config = dict(
    n_layer=11,
    d_model=512,
    n_head=8,
    n_kv_head=8,
    head_dim=64,
    d_mlp=2048,
    vocab_size=32000,
    activation='geglu',
    norm='rmsnorm',
    norm_place='peri',
    norm_eps=1e-06,
    positions='rope',
    rope_base=10000.0,
    rope_fraction=1.0,
    qk_norm=False,
    attn_scale=0.125,
    bias='none',
    tie_embeddings=True,
    parallel_block=False,
    extras=['capped logits'],
    init='trunc',
    init_std_qkv=0.0256,
    init_std_o=0.00546,
    init_std_up=0.0256,
    init_std_down=0.00546,
    optimizer='adamw',
    lr=0.000996,
    beta1=0.9,
    beta2=0.99,
    weight_decay=0.16,
    lr_head=0.0163,
    grad_clip=0.5,
    warmup_steps=452,
    schedule='wsd',
    decay_fraction=0.914,
    decay_shape='linear',
    final_lr_fraction=0.0,
    batch_tokens=262144,
    seq_len=1024,
    doc_mask=False,
    train_tokens=1047000000,
    steps=3994,
    dataset='wikipedia_en',
)
MLP neurons of a small language model. Each row is named by its layer, matrix (gate and up: input weights) and neuron, and shows model dimensions 112-175. Each number is 200 + 30 x the weight over its row's rms, rounded and kept within 0 to 999. A neuron's up and down rows have the sign that makes its largest values positive.
After each neuron's rows, "fires in" lists the words (lower case) most often at its 100 highest values on Wikipedia text that the model never trained on; "fires on" lists the tokens most often at its 100 highest values on Wikipedia text that the model never trained on. A number after a token or word is its count.

L6.gate575,237,205,227,211,203,156,236,119,123,208,187,233,215,182,186,196,210,180,201,184,182,152,205,257,161,204,215,189,187,250,170,189,197,173,230,176,228,233,191,154,162,194,235,226,234,225,200,194,185,195,209,164,220,193,207,175,161,230,199,236,217,199,231,190
L6.up575,179,155,218,212,206,245,226,165,196,166,162,155,236,238,199,208,220,219,214,122,157,235,235,220,189,220,183,171,139,186,162,184,179,198,189,256,215,93,153,230,209,159,206,216,203,223,250,178,248,269,200,250,236,197,213,173,170,242,201,165,177,231,146,209
fires in: "n" 38, "1" 8, "present" 5, "ll" 5
fires on: "N" 38, " 1" 6, "Present" 5, "LL" 5

L7.gate1927,225,191,167,247,216,244,251,177,195,152,212,231,150,133,239,198,257,176,166,250,149,169,202,244,191,255,189,219,194,165,150,172,231,208,221,209,209,200,185,155,215,185,250,158,163,167,180,186,193,185,218,231,183,170,190,219,241,132,158,195,226,176,182,177
L7.up1927,240,230,240,203,210,170,153,249,254,198,182,160,219,188,260,177,246,182,174,228,134,160,215,209,146,183,190,170,231,213,231,186,213,192,213,203,236,224,216,224,164,233,203,236,189,215,212,172,187,187,214,176,261,205,168,172,213,185,176,233,151,170,238,185
fires in: "were" 19, "as" 13, "been" 7, "came" 6, "are" 6
fires on: " were" 19, " as" 13, " been" 7, " came" 6, " are" 6

L7.gate2,168,191,264,180,191,177,199,210,264,219,241,200,120,242,189,172,236,164,204,220,220,205,172,216,172,139,210,153,177,232,221,154,175,166,204,158,120,237,222,224,212,226,229,192,144,170,241,263,228,187,207,201,207,219,171,204,215,170,210,151,206,188,227,163
L7.up2,149,243,214,170,225,144,203,200,190,217,193,231,222,174,199,186,226,167,195,220,212,168,190,226,177,262,194,231,159,173,196,207,161,224,227,158,174,140,183,141,218,233,194,180,189,229,203,194,188,208,166,218,235,287,215,176,171,232,186,196,161,156,222,213
fires in: "with" 29, "a" 10, "had" 7, "1" 6
fires on: " with" 27, " a" 10, " had" 7, " 1" 7, "s" 5, " No" 4

L7.gate1554,115,194,191,200,259,125,193,276,217,246,197,151,223,200,249,204,214,217,226,208,131,194,167,177,154,196,175,168,185,182,205,198,217,233,220,161,164,166,203,182,193,212,206,161,222,156,209,146,189,204,174,225,229,178,157,158,166,214,231,248,223,140,141,197
L7.up1554,174,198,220,175,207,186,231,229,198,217,221,187,192,244,200,193,173,218,166,198,184,198,244,246,237,179,152,225,254,187,168,238,226,174,208,213,174,198,167,132,246,200,207,176,206,194,214,214,190,197,213,156,187,204,247,239,235,230,246,193,176,226,227,170
fires in: "is" 28, "was" 22, "are" 11, "being" 11
fires on: " is" 29, " was" 22, " are" 11, " being" 11

L7.gate493,250,176,193,170,222,128,242,273,231,196,220,181,186,140,181,110,185,197,208,229,179,200,201,202,256,209,194,211,182,211,243,208,216,181,254,157,164,174,186,213,196,175,199,178,199,193,223,139,176,200,169,213,175,146,179,217,235,211,217,189,200,199,218,198
L7.up493,178,219,164,233,187,119,190,226,238,238,146,224,210,250,231,216,246,179,197,205,245,248,187,235,179,150,205,194,152,229,240,137,205,199,190,221,172,242,193,237,211,235,176,228,226,224,187,184,231,214,242,239,146,233,166,223,257,222,180,190,206,193,170,199
fires in: "had" 23, "of" 21, "have" 11, "ve" 5, "been" 4, "has" 4
fires on: " had" 23, " of" 16, " have" 11, "ș" 7, "ve" 5, " Of" 5

L7.gate288,199,193,204,221,210,144,241,227,204,237,205,179,232,249,246,199,185,222,222,222,189,191,219,213,174,151,196,193,223,149,208,216,212,212,146,159,197,209,198,204,177,209,142,184,226,197,217,225,209,200,174,225,255,193,156,226,185,170,155,219,225,229,213,198
L7.up288,206,169,198,225,172,191,147,168,223,199,223,220,174,213,224,209,241,150,186,216,221,218,252,210,187,183,180,163,230,245,220,262,228,202,242,200,164,222,189,161,201,204,216,175,175,185,226,266,159,125,225,164,261,208,217,170,252,229,254,279,143,159,166,214
fires in: "him" 38, "linfield" 14, "it" 13, "them" 12
fires on: " him" 38, "field" 14, " it" 13, " them" 12

L6.gate546,221,205,159,200,190,160,223,172,222,182,225,192,189,247,210,214,217,243,238,243,158,175,202,199,182,187,142,199,125,193,183,178,169,180,241,176,179,176,160,228,210,250,226,179,225,229,195,222,193,193,207,240,166,208,174,181,209,196,203,221,201,191,233,223
L6.up546,187,181,231,200,256,144,175,168,220,235,199,177,184,207,164,215,220,197,195,170,238,243,204,175,182,203,188,202,206,167,178,164,229,169,245,164,159,195,241,192,184,176,208,158,136,219,208,199,137,198,180,214,193,184,176,191,216,179,164,173,259,163,200,243
fires in: "is" 28, "s" 11, "are" 9, "be" 8, "have" 5
fires on: "s" 18, " is" 13, " Is" 8, " be" 7, " have" 6, " are" 6

L6.gate445,201,218,230,221,264,186,197,273,131,209,239,227,141,213,191,243,178,227,257,181,167,160,207,198,200,231,159,158,169,212,213,179,163,186,164,223,198,169,233,207,236,230,211,184,201,239,185,210,166,232,161,201,205,197,168,227,220,206,212,267,229,204,252,228
L6.up445,173,205,184,205,223,200,188,145,187,179,226,197,243,171,191,191,196,242,214,260,219,208,192,253,180,225,178,203,191,202,194,241,202,155,226,183,197,144,159,159,185,255,187,207,207,188,238,221,181,210,221,203,140,190,237,210,233,196,174,252,211,197,178,195
fires in: "after" 34, "in" 13, "at" 12, "of" 11, "when" 9, "following" 8
fires on: " After" 19, " of" 11, " after" 8, "In" 8, "After" 7, "Following" 7

L6.gate422,234,173,187,219,248,176,188,218,225,184,212,193,200,177,191,227,239,252,192,238,168,182,177,236,142,181,177,190,248,193,245,186,187,180,183,233,202,244,148,229,161,279,232,173,156,197,214,189,172,179,215,206,251,143,194,174,179,158,165,203,192,244,218,203
L6.up422,183,208,235,252,214,216,193,156,166,162,219,201,230,242,197,203,185,215,224,230,219,160,184,235,203,181,213,172,226,232,193,219,188,186,192,212,183,207,212,195,151,200,168,169,140,166,266,165,187,149,142,245,223,201,229,207,188,248,152,190,166,196,189,224
fires in: "0" 29, "3" 9, "arg" 5, "united" 4, "general" 4
fires on: " 0" 29, " 3" 11, "vin" 5, " ARG" 5, " United" 4

L6.gate1002,192,223,235,163,227,197,180,173,147,208,155,200,208,195,188,204,230,207,260,177,155,223,145,224,226,190,234,182,180,178,159,177,232,143,201,176,192,185,208,187,236,165,201,185,176,206,232,161,165,252,207,282,277,263,221,176,163,165,219,191,179,167,192,207
L6.up1002,241,172,149,208,227,237,198,217,208,217,183,199,208,190,193,219,210,218,183,230,162,164,214,246,154,167,204,230,201,217,169,199,214,204,234,236,195,174,193,153,216,219,158,191,160,218,221,183,184,203,175,208,238,227,213,227,230,197,215,233,185,206,217,205
fires in: "is" 30, "are" 23, "all" 9, "were" 6, "located" 4
fires on: " is" 31, " are" 23, " were" 6, " all" 4, " located" 4

L7.gate1382,237,178,203,224,221,207,193,207,164,238,208,202,234,184,166,193,204,178,251,219,178,165,215,183,198,211,191,208,216,218,186,221,215,211,207,200,209,245,227,174,171,224,239,174,179,244,207,208,140,222,252,190,215,233,192,238,212,223,207,240,247,211,182,202
L7.up1382,209,183,198,151,163,194,136,253,206,268,207,231,239,181,193,212,231,202,154,193,196,201,204,214,222,210,223,181,201,203,189,225,232,163,186,192,158,198,209,244,198,220,179,152,187,166,190,199,212,139,215,162,164,270,193,152,254,169,172,142,194,204,193,213
fires in: "as" 65, "is" 11, "hold" 4
fires on: " as" 65, " is" 12, " hold" 4

L6.gate1770,166,237,220,216,201,224,202,217,137,220,237,192,121,253,184,203,220,266,237,192,179,203,155,213,214,184,175,171,198,229,161,195,227,199,200,176,201,242,170,173,198,261,199,160,226,190,193,222,215,185,218,211,246,243,208,166,228,191,210,183,180,186,143,176
L6.up1770,201,215,232,237,159,240,254,183,185,217,195,203,205,247,220,201,191,149,257,165,190,184,225,208,203,246,153,226,176,218,198,239,196,195,188,217,214,210,243,219,180,176,164,234,188,204,128,253,220,214,240,217,179,233,191,107,195,198,171,231,208,147,106,194
fires in: "the" 70, "to" 12, "her" 6, "his" 4
fires on: " the" 62, " to" 12, " The" 8, " her" 6

L6.gate1725,199,233,206,256,235,140,221,219,208,176,258,161,169,194,228,226,207,214,203,244,242,214,179,189,177,222,172,181,137,230,134,232,200,148,239,207,196,234,204,228,178,177,185,235,247,230,226,196,156,206,203,224,164,192,142,203,193,215,257,229,179,188,223,185
L6.up1725,225,223,181,186,184,111,229,153,198,144,149,199,168,217,163,165,204,223,173,165,170,213,208,173,217,238,192,205,179,251,172,218,230,199,200,215,167,196,256,188,162,171,242,185,147,191,132,151,200,210,215,134,216,271,232,234,196,130,179,190,160,136,156,176
fires in: "has" 44, "have" 18, "with" 11, "having" 8, "ve" 6, "had" 5
fires on: " has" 44, " have" 19, " with" 11, " having" 7, "ve" 6, " had" 5

L6.gate269,201,203,214,193,243,227,228,217,164,203,230,210,165,135,213,247,245,175,190,252,188,193,222,265,205,190,225,183,257,169,152,250,162,186,174,226,286,217,138,191,169,207,151,183,192,151,184,126,218,234,213,180,217,164,202,195,185,195,166,228,211,212,212,180
L6.up269,209,166,182,194,176,190,211,213,198,204,176,228,158,181,246,164,232,213,181,194,258,154,236,184,177,187,225,244,205,140,224,218,183,170,212,177,207,161,209,214,170,198,203,173,176,139,228,266,251,120,217,220,182,254,163,119,201,165,180,192,198,194,174,193
fires in: "it" 37, "them" 13, "there" 5, "him" 5, "land" 4
fires on: " it" 37, " them" 13, " him" 5, " land" 4

L7.gate49,222,235,228,188,226,126,199,245,164,228,160,128,181,179,189,191,257,231,208,195,174,172,193,200,256,171,260,179,215,174,171,220,244,171,188,185,156,191,216,178,222,200,202,196,210,249,226,142,166,213,193,193,247,173,196,220,225,149,182,221,233,209,228,147
L7.up49,215,189,215,201,222,176,202,207,224,255,193,210,211,219,190,179,172,202,208,218,154,224,204,220,194,196,165,128,198,213,227,217,206,170,220,173,168,206,127,151,209,183,163,160,181,230,203,225,166,201,231,157,235,216,172,196,179,226,228,154,212,229,205,187
fires in: "after" 58, "before" 20, "until" 8, "to" 4
fires on: " After" 25, " after" 22, " before" 19, "After" 11, " until" 7, " to" 4

L6.gate33,224,232,205,258,241,228,221,223,164,209,201,188,172,202,176,229,212,293,176,243,200,218,187,202,151,235,216,209,171,227,160,149,211,117,246,208,168,210,172,205,191,250,134,196,166,207,238,176,192,201,175,215,221,192,190,232,175,224,248,177,200,241,143,190
L6.up33,225,222,213,199,182,245,199,198,249,177,239,191,177,197,120,201,199,223,174,158,195,245,230,177,201,234,232,232,161,186,190,232,186,132,207,208,178,227,204,140,181,241,165,246,178,202,201,228,206,223,264,237,224,254,198,205,199,212,221,209,220,245,178,209
fires in: "most" 25, "more" 21, "only" 14, "first" 4
fires on: " most" 22, " more" 20, " only" 13, " first" 4

L6.gate1495,136,208,175,215,208,173,275,240,211,190,252,215,155,221,266,216,227,240,183,162,172,230,181,264,194,200,175,185,181,195,128,244,167,172,227,185,191,219,239,200,164,200,213,190,177,230,186,209,201,146,183,204,194,217,189,158,164,148,171,153,175,208,242,173
L6.up1495,175,131,184,151,164,178,236,156,220,196,174,221,165,207,159,208,174,169,209,254,199,256,231,216,116,208,188,204,232,190,224,176,198,243,169,149,170,254,210,217,157,196,217,205,174,247,218,255,203,227,226,207,244,185,237,173,200,180,169,196,181,218,156,187
fires in: "he" 26, "it" 23, "they" 18, "there" 12, "gourdou" 10, "she" 7
fires on: " he" 26, " it" 23, " they" 17, " there" 11, "ur" 10, " she" 7

L6.gate641,227,210,182,231,210,203,225,249,230,196,204,221,216,159,231,254,223,163,239,248,150,168,224,284,218,213,172,194,244,162,139,178,219,234,231,210,196,226,191,239,229,223,203,177,159,173,215,183,231,227,193,196,193,225,122,202,248,193,217,210,188,189,179,179
L6.up641,185,211,203,187,221,179,208,186,196,171,234,176,228,173,271,186,214,133,181,251,171,175,165,257,187,186,212,170,263,203,251,144,182,162,186,209,184,228,212,185,203,184,182,146,224,171,185,193,213,166,222,222,208,194,223,227,207,248,173,198,233,198,216,178
fires in: "is" 26, "was" 23, "came" 7
fires on: " is" 27, " was" 23, " came" 7

L6.gate1091,239,211,190,189,232,181,221,184,170,215,166,216,235,140,189,168,151,205,186,172,193,187,169,207,137,203,196,181,198,226,229,189,198,150,232,197,224,187,190,214,190,211,132,194,222,173,212,205,213,214,169,217,182,213,233,224,234,236,185,167,246,186,230,175
L6.up1091,196,190,244,210,188,217,186,179,231,216,215,180,181,162,220,183,188,259,184,154,233,209,227,181,178,182,268,229,250,182,173,242,199,226,234,176,202,200,190,184,196,180,225,123,117,163,232,189,189,242,206,175,164,239,196,239,154,176,195,196,152,205,219,223
fires in: "n" 20, "download" 13, "streaming" 8, "lgl" 7, "ll" 6, "present" 6
fires on: "N" 20, " download" 13, " streaming" 8, "GL" 7, "LL" 6, "present" 6

L6.gate503,212,262,178,175,132,243,169,206,234,201,214,200,190,206,198,203,280,217,126,202,210,216,207,237,190,208,194,196,180,175,157,258,198,153,282,209,219,226,183,198,193,165,209,220,214,214,245,182,173,235,216,218,201,160,235,158,216,226,243,151,228,185,200,193
L6.up503,214,204,160,209,178,214,187,196,210,221,167,171,208,182,235,215,199,235,176,230,181,244,189,226,163,260,221,237,198,210,177,159,202,188,172,173,166,185,245,184,234,218,181,271,221,206,241,201,157,276,176,199,223,199,220,218,188,212,187,156,170,240,223,207
fires in: "short" 22, "championships" 20, "long" 11, "title" 5
fires on: " Championships" 20, " Short" 18, " long" 11, " short" 8, " title" 5

L6.gate1352,234,168,219,216,235,215,206,259,211,200,176,204,210,174,173,180,213,200,233,182,169,188,197,205,209,263,170,152,146,206,127,223,192,163,194,190,200,233,199,219,237,207,186,214,249,241,146,164,150,205,224,185,241,216,186,259,252,245,197,196,193,120,186,243
L6.up1352,220,185,212,220,199,250,190,198,196,228,207,176,150,150,170,167,191,181,181,198,223,163,169,245,162,188,195,136,248,206,208,161,183,228,193,181,181,162,192,224,160,209,195,215,193,223,166,215,236,185,207,217,221,206,223,223,240,212,163,172,211,187,237,154
fires in: "was" 81, "is" 12
fires on: " was" 80, " is" 12

L6.gate605,207,195,196,187,238,165,253,209,196,140,220,194,175,190,205,189,211,194,195,198,170,217,182,136,198,192,199,189,189,227,204,227,193,220,233,143,193,237,110,231,263,191,190,238,201,168,173,200,179,201,151,173,147,232,165,154,245,202,199,160,264,165,202,207
L6.up605,211,176,224,228,201,136,221,139,216,194,199,180,213,209,192,180,202,260,202,215,159,177,207,221,231,237,229,186,185,259,182,185,208,169,219,205,195,181,176,213,203,183,169,153,172,206,137,157,190,203,140,177,193,210,196,247,240,206,214,185,153,162,181,196
fires in: "can" 24, "may" 22, "will" 17, "would" 10, "to" 8, "could" 5
fires on: " may" 23, " can" 21, " will" 17, " would" 10, " to" 8, " Can" 7

L7.gate1218,245,146,246,273,215,160,243,273,209,206,198,260,220,210,173,204,213,223,192,252,176,246,181,202,201,193,156,219,233,211,215,240,218,149,250,203,181,179,181,193,224,229,185,162,184,169,167,198,174,217,222,162,184,252,231,270,194,226,190,152,225,189,260,168
L7.up1218,173,194,209,249,213,200,195,196,197,245,166,119,193,220,192,184,146,166,236,174,178,183,194,224,198,246,229,193,227,225,196,264,228,162,193,212,188,208,176,257,234,182,211,210,203,224,196,259,229,226,190,222,229,189,214,224,198,166,208,197,165,167,163,253
fires in: "is" 41, "was" 21, "also" 16
fires on: " is" 41, " was" 21, " also" 16

L6.gate219,226,213,225,186,228,165,232,228,227,219,240,194,185,227,157,197,222,236,240,167,220,184,216,177,261,197,219,95,298,197,228,197,228,197,149,160,182,247,187,200,192,208,202,166,239,186,219,257,180,271,107,174,178,182,239,213,192,202,183,223,152,223,181,230
L6.up219,246,184,208,226,202,237,219,202,210,215,193,237,208,223,185,209,200,188,253,159,145,146,190,211,183,181,189,186,202,178,190,175,239,197,196,210,193,181,187,200,139,182,188,159,247,197,203,211,251,243,200,259,177,193,253,186,159,221,216,189,185,188,194,219
fires in: "after" 19, "to" 16, "despite" 11, "with" 11, "following" 10, "of" 7
fires on: " to" 16, "After" 12, "Following" 9, " With" 9, " of" 7, " After" 6

L6.gate387,220,191,167,279,227,210,198,197,181,197,254,216,199,205,238,210,222,192,184,254,248,235,201,206,238,218,147,191,192,181,192,153,187,193,209,185,195,207,198,260,192,252,218,186,178,215,200,150,223,210,191,176,218,210,150,184,208,188,210,170,189,231,228,127
L6.up387,232,226,179,173,182,150,163,219,215,225,172,176,198,209,172,176,261,251,254,195,213,182,138,177,191,200,192,214,197,220,180,225,232,181,229,225,169,229,186,214,163,192,241,165,171,201,179,199,170,135,158,232,208,175,204,172,154,164,240,139,184,158,187,221
fires in: "have" 50, "has" 49
fires on: " have" 51, " has" 49

L7.gate753,199,223,225,283,214,183,147,215,182,165,210,220,173,194,178,247,218,218,181,207,201,249,172,193,196,207,218,170,198,164,175,237,211,102,233,220,176,226,188,190,277,159,152,176,190,193,195,207,190,246,188,166,166,167,210,183,197,166,248,131,208,241,216,185
L7.up753,196,129,192,213,179,233,192,181,162,215,205,211,163,167,167,212,193,233,198,199,219,172,245,167,163,209,158,251,184,185,215,187,168,185,179,169,165,252,195,183,156,138,216,224,189,261,214,235,187,157,188,208,188,196,240,150,231,227,169,192,191,187,234,211
fires in: "the" 48, "set" 11, "s" 7
fires on: " the" 47, " set" 12, "s" 7

L6.gate51,196,163,216,205,236,228,184,219,166,241,204,186,183,237,144,209,183,178,205,190,167,208,211,195,163,240,181,221,186,271,204,185,239,215,233,159,188,242,207,153,243,188,184,146,173,146,188,171,177,206,157,215,204,206,198,208,198,244,140,232,239,185,161,209
L6.up51,205,181,236,204,233,176,199,227,182,144,179,228,220,127,188,154,166,206,218,235,209,192,224,200,156,191,194,219,190,211,211,141,181,162,217,252,217,200,152,209,183,198,216,185,201,219,162,147,190,211,227,226,196,278,245,182,212,144,208,156,133,201,172,206
fires in: "to" 80, "not" 7
fires on: " to" 80, " not" 6